{
  "n_layer": 11,
  "d_model": 256,
  "n_head": 4,
  "n_kv_head": 4,
  "head_dim": 64,
  "d_mlp": 704,
  "vocab_size": 4089,
  "activation": "geglu",
  "norm": "rmsnorm",
  "norm_place": "pre",
  "norm_eps": 1e-05,
  "positions": "rope",
  "rope_base": 10000.0,
  "rope_fraction": 0.25,
  "qk_norm": false,
  "attn_scale": 0.125,
  "bias": "none",
  "tie_embeddings": true,
  "parallel_block": false,
  "init": "uniform",
  "init_std_qkv": 0.0398,
  "init_std_o": 0.0,
  "init_std_up": 0.0398,
  "init_std_down": 0.0,
  "optimizer": "adam_variant",
  "lr": 0.00142,
  "beta1": 0.9,
  "beta2": 0.99,
  "weight_decay": 0.14,
  "lr_head": 0.00861,
  "grad_clip": 2.0,
  "warmup_steps": 515,
  "schedule": "wsd",
  "decay_fraction": 0.931,
  "decay_shape": "linear",
  "final_lr_fraction": 0.05,
  "batch_tokens": 65536,
  "seq_len": 512,
  "doc_mask": true,
  "train_tokens": 530700000,
  "steps": 8098,
  "dataset": "wikipedia_en"
}
MLP neurons of a small language model. Each row is named by its layer, matrix (gate and up: input weights; down: output weights) and neuron, and shows model dimensions 80-207. Each number is 50 + 15 x the weight over its row's rms, rounded and kept within 0 to 99. A neuron's up and down rows have the sign that makes its largest values positive.
Before each neuron's rows, "fires in" lists the words (lower case) most often at its 100 highest values on Wikipedia text that the model never trained on. A number after a token or word is its count.

fires in: "with" 67, "as" 27, "by" 5
L3.gate485:51 32 34 34 69 77 57 59 44 38 63 62 51 55 46 57 51 85 34 48 68 78 47 69 37 65 58 42 48 43 61 33 32 38 61 58 41 56 04 63 81 73 11 69 39 79 55 54 36 39 44 59 36 58 66 62 75 51 45 23 43 52 48 58 30 62 75 56 57 55 55 64 81 44 20 39 58 48 41 52 51 54 57 60 14 39 53 58 45 33 49 63 34 63 48 41 54 55 58 74 37 55 55 43 71 14 34 42 30 65 68 40 52 63 54 66 59 34 39 30 52 61 59 26 46 74 57 42
L3.up485:49 39 60 44 54 42 58 51 47 59 32 31 68 45 40 60 46 35 59 39 46 52 28 26 32 71 46 63 38 48 59 41 41 76 31 56 17 35 52 57 32 54 50 70 50 65 47 61 50 33 57 12 74 60 76 29 61 40 51 33 55 31 60 41 58 39 60 32 20 75 59 20 36 65 53 68 47 59 55 53 51 47 55 66 67 40 53 55 52 42 19 35 68 68 41 40 24 31 43 82 77 55 31 52 51 57 19 36 62 66 81 56 53 40 40 53 70 59 57 62 53 13 67 56 50 83 33 37
L3.down485:00 60 43 50 50 67 47 49 48 43 47 70 64 52 31 45 46 51 40 74 52 60 63 66 67 45 40 58 71 55 37 65 46 19 33 48 76 72 63 65 52 55 54 49 61 58 50 29 31 48 60 63 40 66 59 48 41 22 58 72 51 40 40 38 15 61 61 35 41 52 59 52 44 67 34 35 47 66 41 34 81 36 43 27 51 38 65 65 79 55 56 59 47 41 48 43 60 48 62 49 37 30 57 58 66 59 74 45 52 44 57 69 48 55 50 48 59 32 42 39 32 59 44 55 31 54 66 35

fires in: "has" 24, "is" 20, "are" 9, "m" 9, "had" 4, "was" 4
L5.gate239:60 53 45 52 50 33 50 56 43 61 99 50 27 30 46 75 29 70 34 42 43 52 61 62 35 56 55 65 21 61 51 67 33 31 39 56 42 46 33 51 62 63 52 66 73 69 35 46 58 43 72 76 27 25 74 22 56 63 25 80 31 53 51 39 37 40 33 47 51 35 27 23 72 43 51 52 74 47 58 51 15 70 47 37 52 49 24 49 69 62 48 63 66 62 41 40 68 55 64 44 44 73 61 60 69 49 77 43 54 37 33 46 60 42 76 49 38 70 53 64 50 49 68 41 66 59 70 53
L5.up239:58 55 40 41 44 22 54 73 63 47 75 19 53 36 27 21 67 27 52 54 56 38 42 62 48 65 25 41 33 62 39 83 56 55 46 53 55 63 30 49 63 90 57 61 59 67 22 70 65 47 38 81 16 63 35 17 41 22 45 46 37 32 74 41 48 57 44 35 50 48 43 35 66 73 50 38 62 49 68 56 34 36 33 40 41 60 49 81 72 79 38 34 65 39 60 51 55 70 49 46 33 65 40 68 49 28 43 45 39 34 66 52 28 39 89 51 51 60 67 57 63 51 53 43 32 48 60 29
L5.down239:05 53 60 41 45 65 48 59 45 37 43 50 55 69 57 46 83 57 11 48 64 75 42 76 60 65 63 35 61 53 30 50 38 71 51 50 53 56 88 53 47 43 72 55 52 63 62 51 65 32 71 33 50 75 71 58 82 45 53 40 57 46 76 58 55 51 74 64 48 50 47 53 45 42 15 39 78 45 36 48 44 46 43 52 63 58 39 34 48 52 77 47 28 60 61 34 36 66 35 75 37 73 57 34 49 47 30 62 77 42 46 39 53 52 55 50 59 62 40 38 60 57 22 72 50 15 38 55

fires in: "to" 22, "of" 21, "about" 15, "in" 14, "despite" 11, "with" 9
L3.gate274:48 46 44 11 65 62 85 51 38 47 50 87 30 74 44 69 54 67 33 80 62 28 78 62 59 33 31 34 83 31 47 47 42 38 48 58 40 59 50 63 50 74 55 53 34 61 38 75 50 42 77 59 51 41 72 52 58 53 54 34 62 56 68 54 45 60 45 57 52 68 46 20 47 51 38 16 36 43 82 62 37 62 46 63 42 41 40 61 48 52 46 33 47 46 68 34 55 39 54 37 49 60 39 70 63 51 81 29 36 73 45 38 53 60 85 31 62 57 40 32 50 36 53 39 31 55 61 42
L3.up274:65 79 65 46 63 39 52 72 42 42 37 51 64 50 37 38 66 37 19 31 69 69 55 63 53 61 35 15 58 41 56 42 42 52 43 52 46 36 25 72 28 75 00 46 34 52 36 61 48 34 54 53 55 61 30 57 57 10 65 30 56 42 77 57 70 70 58 47 48 58 60 33 56 51 67 62 48 59 68 69 55 33 48 41 49 48 53 40 41 54 27 73 59 50 50 30 15 53 48 59 69 56 61 44 54 53 36 86 59 59 44 43 60 57 51 44 44 63 51 49 30 45 79 67 62 50 73 74
L3.down274:20 25 36 49 22 39 75 51 43 71 52 50 65 61 53 57 36 82 56 52 38 56 58 56 70 53 29 51 63 52 36 41 35 60 35 46 44 66 55 72 64 51 70 39 44 44 55 50 75 17 50 47 38 54 43 60 23 52 67 41 30 60 49 49 46 48 35 46 64 80 50 43 40 70 47 51 67 40 50 45 54 43 45 49 54 58 82 57 61 47 41 35 29 57 38 47 39 77 51 58 63 63 52 52 81 34 69 62 35 63 29 34 32 78 77 52 60 59 51 11 54 40 63 28 62 52 56 48

fires in: "had" 18, "well" 14, "m" 8, "s" 7, "would" 6, "was" 5
L7.gate654:54 34 50 56 67 41 61 54 46 40 48 46 70 58 74 51 32 83 37 81 48 57 39 52 55 45 48 41 36 60 42 47 59 35 56 44 85 41 51 53 67 79 48 67 53 51 45 69 41 43 21 36 36 42 56 44 48 71 67 51 51 37 20 25 39 52 16 55 40 68 65 43 36 55 23 37 59 55 49 71 64 63 46 35 44 50 57 37 41 52 60 54 47 37 55 57 61 70 53 26 39 63 23 27 49 56 31 81 32 21 58 48 80 51 36 81 36 64 74 29 62 43 48 74 24 35 58 75
L7.up654:49 77 82 26 54 72 39 56 75 23 64 55 82 53 10 29 46 41 54 86 65 40 40 60 64 48 54 59 61 36 56 42 47 56 46 78 46 38 59 51 64 58 78 55 51 40 53 70 56 49 51 36 17 67 58 58 65 42 71 53 33 47 58 37 55 74 46 53 61 82 78 56 37 59 22 41 38 51 52 62 90 53 54 50 55 54 61 50 08 58 46 35 46 46 50 62 17 40 56 58 37 41 29 44 43 48 30 41 56 28 67 48 60 39 49 66 53 58 61 50 50 34 69 41 50 19 68 61
L7.down654:20 54 56 28 59 37 48 52 37 63 22 22 56 54 28 40 50 46 43 40 28 32 53 63 71 24 48 55 57 32 36 55 66 47 49 32 32 49 40 50 44 54 46 35 63 57 43 52 60 54 70 64 61 43 11 47 73 34 50 58 52 75 49 54 48 00 41 36 53 33 48 66 55 77 63 65 73 40 37 55 62 42 62 52 56 46 68 80 54 72 25 65 35 58 37 59 65 41 39 47 44 19 66 45 54 47 61 17 51 50 58 31 54 64 40 41 58 21 34 38 52 64 47 30 18 27 87 32

fires in: "and" 37, "than" 16, "or" 12, "as" 6, "then" 6, "later" 5
L6.gate559:43 37 42 38 21 59 39 69 75 55 29 54 57 53 30 63 60 92 53 44 68 42 51 79 34 60 52 57 33 24 52 49 22 67 56 42 55 69 69 52 71 73 48 60 58 29 21 56 95 50 46 65 47 48 36 47 60 66 57 54 62 47 52 62 28 54 43 45 67 61 61 63 64 64 57 49 61 37 68 60 71 44 75 71 37 41 81 73 32 38 27 56 74 68 30 69 46 72 29 63 35 48 68 55 36 47 49 61 34 61 68 51 65 52 47 71 45 48 59 46 51 38 70 45 39 60 62 50
L6.up559:40 19 34 89 43 45 27 49 48 39 50 42 41 59 26 51 78 52 47 55 58 41 65 66 74 44 49 76 51 12 40 46 36 84 76 45 46 52 51 43 59 52 52 48 39 79 61 62 32 39 58 45 43 31 57 62 30 63 59 38 74 63 22 42 61 31 66 18 53 27 49 24 70 62 42 58 65 53 51 57 46 57 41 64 29 51 41 74 27 77 48 45 24 22 59 19 69 62 48 39 51 50 30 56 60 40 00 38 43 63 39 26 64 35 55 67 55 44 66 53 61 40 28 46 22 09 75 46
L6.down559:00 81 43 36 79 39 54 60 50 39 29 54 53 66 52 35 69 54 33 40 39 43 66 45 36 38 20 54 54 34 62 36 57 42 50 43 39 51 52 59 62 57 43 58 71 34 33 42 43 58 52 41 42 83 56 55 47 49 58 73 27 57 50 54 62 53 51 29 37 67 49 65 70 77 56 37 53 68 26 45 45 55 53 35 62 74 65 52 59 45 56 63 48 32 54 53 43 42 49 80 52 85 50 35 30 60 70 46 41 56 36 29 32 54 70 35 59 53 46 07 46 63 43 65 66 66 52 32

fires in: "as" 61, "once" 5, "time" 4, "best" 4, "how" 4, "became" 4
L7.gate406:46 42 72 39 34 49 59 57 86 36 57 32 67 52 38 12 61 53 42 56 41 80 63 50 89 43 57 35 54 23 77 20 25 50 57 70 69 64 53 40 72 48 44 50 32 31 35 55 65 64 61 76 26 60 48 41 60 57 47 27 62 59 27 22 06 42 59 43 69 70 41 60 77 63 46 36 49 60 45 51 33 49 28 64 53 23 46 61 41 50 57 39 27 44 47 35 83 41 66 29 16 41 33 40 51 81 33 26 56 26 46 53 34 49 37 45 43 52 40 37 52 27 47 74 42 52 60 58
L7.up406:41 31 66 31 64 69 47 41 43 38 27 20 40 49 87 69 45 34 59 59 67 51 67 57 44 59 51 56 42 33 74 67 53 65 58 50 52 58 34 74 78 58 56 47 55 44 66 43 58 46 74 38 59 58 69 69 96 30 80 24 57 53 39 63 49 40 62 30 56 77 63 56 47 33 53 48 58 64 69 31 58 19 36 63 80 13 51 49 54 65 58 42 79 41 57 61 51 47 61 48 44 61 59 23 42 49 37 52 50 68 64 81 51 63 36 66 64 48 44 54 60 65 48 69 49 39 33 73
L7.down406:32 65 51 29 39 57 51 27 29 46 30 69 72 55 45 36 60 49 52 64 57 59 31 81 34 48 16 53 30 35 39 46 22 44 24 59 36 63 32 57 53 67 62 80 42 46 52 40 28 33 68 50 51 44 45 38 29 47 30 56 14 47 56 47 42 57 57 55 57 52 40 51 50 59 65 69 48 56 69 53 43 67 39 37 61 47 18 61 46 42 49 39 63 54 29 44 52 60 57 62 32 41 29 56 73 65 22 33 74 48 22 55 44 43 42 36 52 64 62 51 29 17 20 61 55 63 50 22

fires in: "was" 81, "became" 5
L7.gate484:34 26 47 62 34 47 75 50 47 55 71 36 41 56 56 61 45 92 38 35 83 53 46 57 37 57 67 55 53 35 64 63 61 33 41 33 51 63 49 51 37 65 37 59 29 66 50 72 38 45 49 57 39 28 36 20 60 54 58 56 51 58 63 53 60 56 54 36 50 47 42 87 71 49 33 66 62 48 67 38 52 58 53 18 41 38 38 30 49 71 69 61 61 44 20 83 48 54 35 28 43 65 49 52 63 40 45 71 44 48 18 31 51 32 56 38 67 53 63 51 33 33 48 45 48 00 40 33
L7.up484:47 51 50 55 74 47 27 47 65 53 56 41 64 61 46 62 52 53 48 16 66 48 58 73 50 64 61 67 29 69 64 44 58 43 89 78 54 55 36 41 89 45 31 51 19 55 48 86 71 64 61 31 36 38 53 36 45 63 89 59 63 54 44 14 42 57 36 43 49 47 64 44 14 47 39 63 47 59 54 70 70 68 53 35 43 25 41 55 33 37 73 41 48 53 48 33 35 37 32 55 54 78 42 55 63 45 38 69 41 56 68 63 66 60 49 61 54 88 37 35 67 20 32 64 49 58 27 73
L7.down484:56 40 38 36 67 60 83 47 55 44 74 44 60 63 65 16 70 46 36 49 62 44 42 62 72 53 53 88 56 43 45 61 33 30 25 73 43 61 32 24 56 63 80 25 74 48 75 49 50 64 57 40 55 66 41 45 68 66 51 80 50 70 66 64 31 50 58 40 39 68 43 45 56 78 50 19 44 71 39 43 59 63 23 63 54 49 55 48 56 61 59 18 44 62 60 39 64 32 35 42 22 60 51 69 57 50 27 47 63 42 39 47 18 65 68 86 75 42 61 44 58 38 38 12 33 25 43 47

fires in: "as" 85, "asked" 4
L6.gate373:48 53 48 50 73 42 47 20 39 39 48 61 46 58 45 74 47 31 32 73 62 60 74 53 36 16 50 37 44 10 50 34 42 69 51 44 37 44 36 83 22 57 45 61 65 56 63 61 33 51 54 53 39 62 50 32 52 29 35 44 49 42 23 58 12 66 41 52 29 56 53 62 39 64 31 61 73 60 30 52 58 41 63 56 71 54 42 45 63 46 54 76 65 87 35 47 32 54 61 56 51 23 34 34 56 79 36 38 43 51 72 16 53 36 48 65 69 60 34 27 65 38 51 67 62 69 57 37
L6.up373:59 56 60 55 37 44 23 44 53 42 46 52 67 59 54 25 43 19 35 42 42 85 48 51 68 73 47 18 85 44 81 23 57 69 19 53 46 68 23 54 30 44 65 39 68 55 34 45 78 61 71 31 56 41 45 49 51 75 36 48 34 57 47 54 21 50 56 43 41 59 30 80 50 44 70 58 62 44 72 37 37 66 60 57 43 42 71 70 31 45 75 58 60 63 39 25 51 54 40 43 43 42 67 50 39 34 36 47 29 30 85 39 39 38 48 64 37 76 43 25 54 34 50 64 45 58 37 35
L6.down373:68 91 63 49 59 51 57 62 24 55 56 53 40 31 41 23 49 42 28 82 53 47 70 32 52 24 59 33 46 34 58 53 33 26 52 40 49 40 64 66 67 43 41 42 68 75 48 47 40 33 60 57 63 42 71 46 60 60 73 44 46 62 54 72 55 58 50 25 61 62 65 78 39 41 69 68 79 54 52 31 26 52 64 39 79 55 43 48 63 47 55 60 74 49 53 37 65 46 38 68 44 44 34 46 52 39 54 56 45 28 45 44 59 68 25 78 53 42 17 44 46 34 41 46 32 61 55 24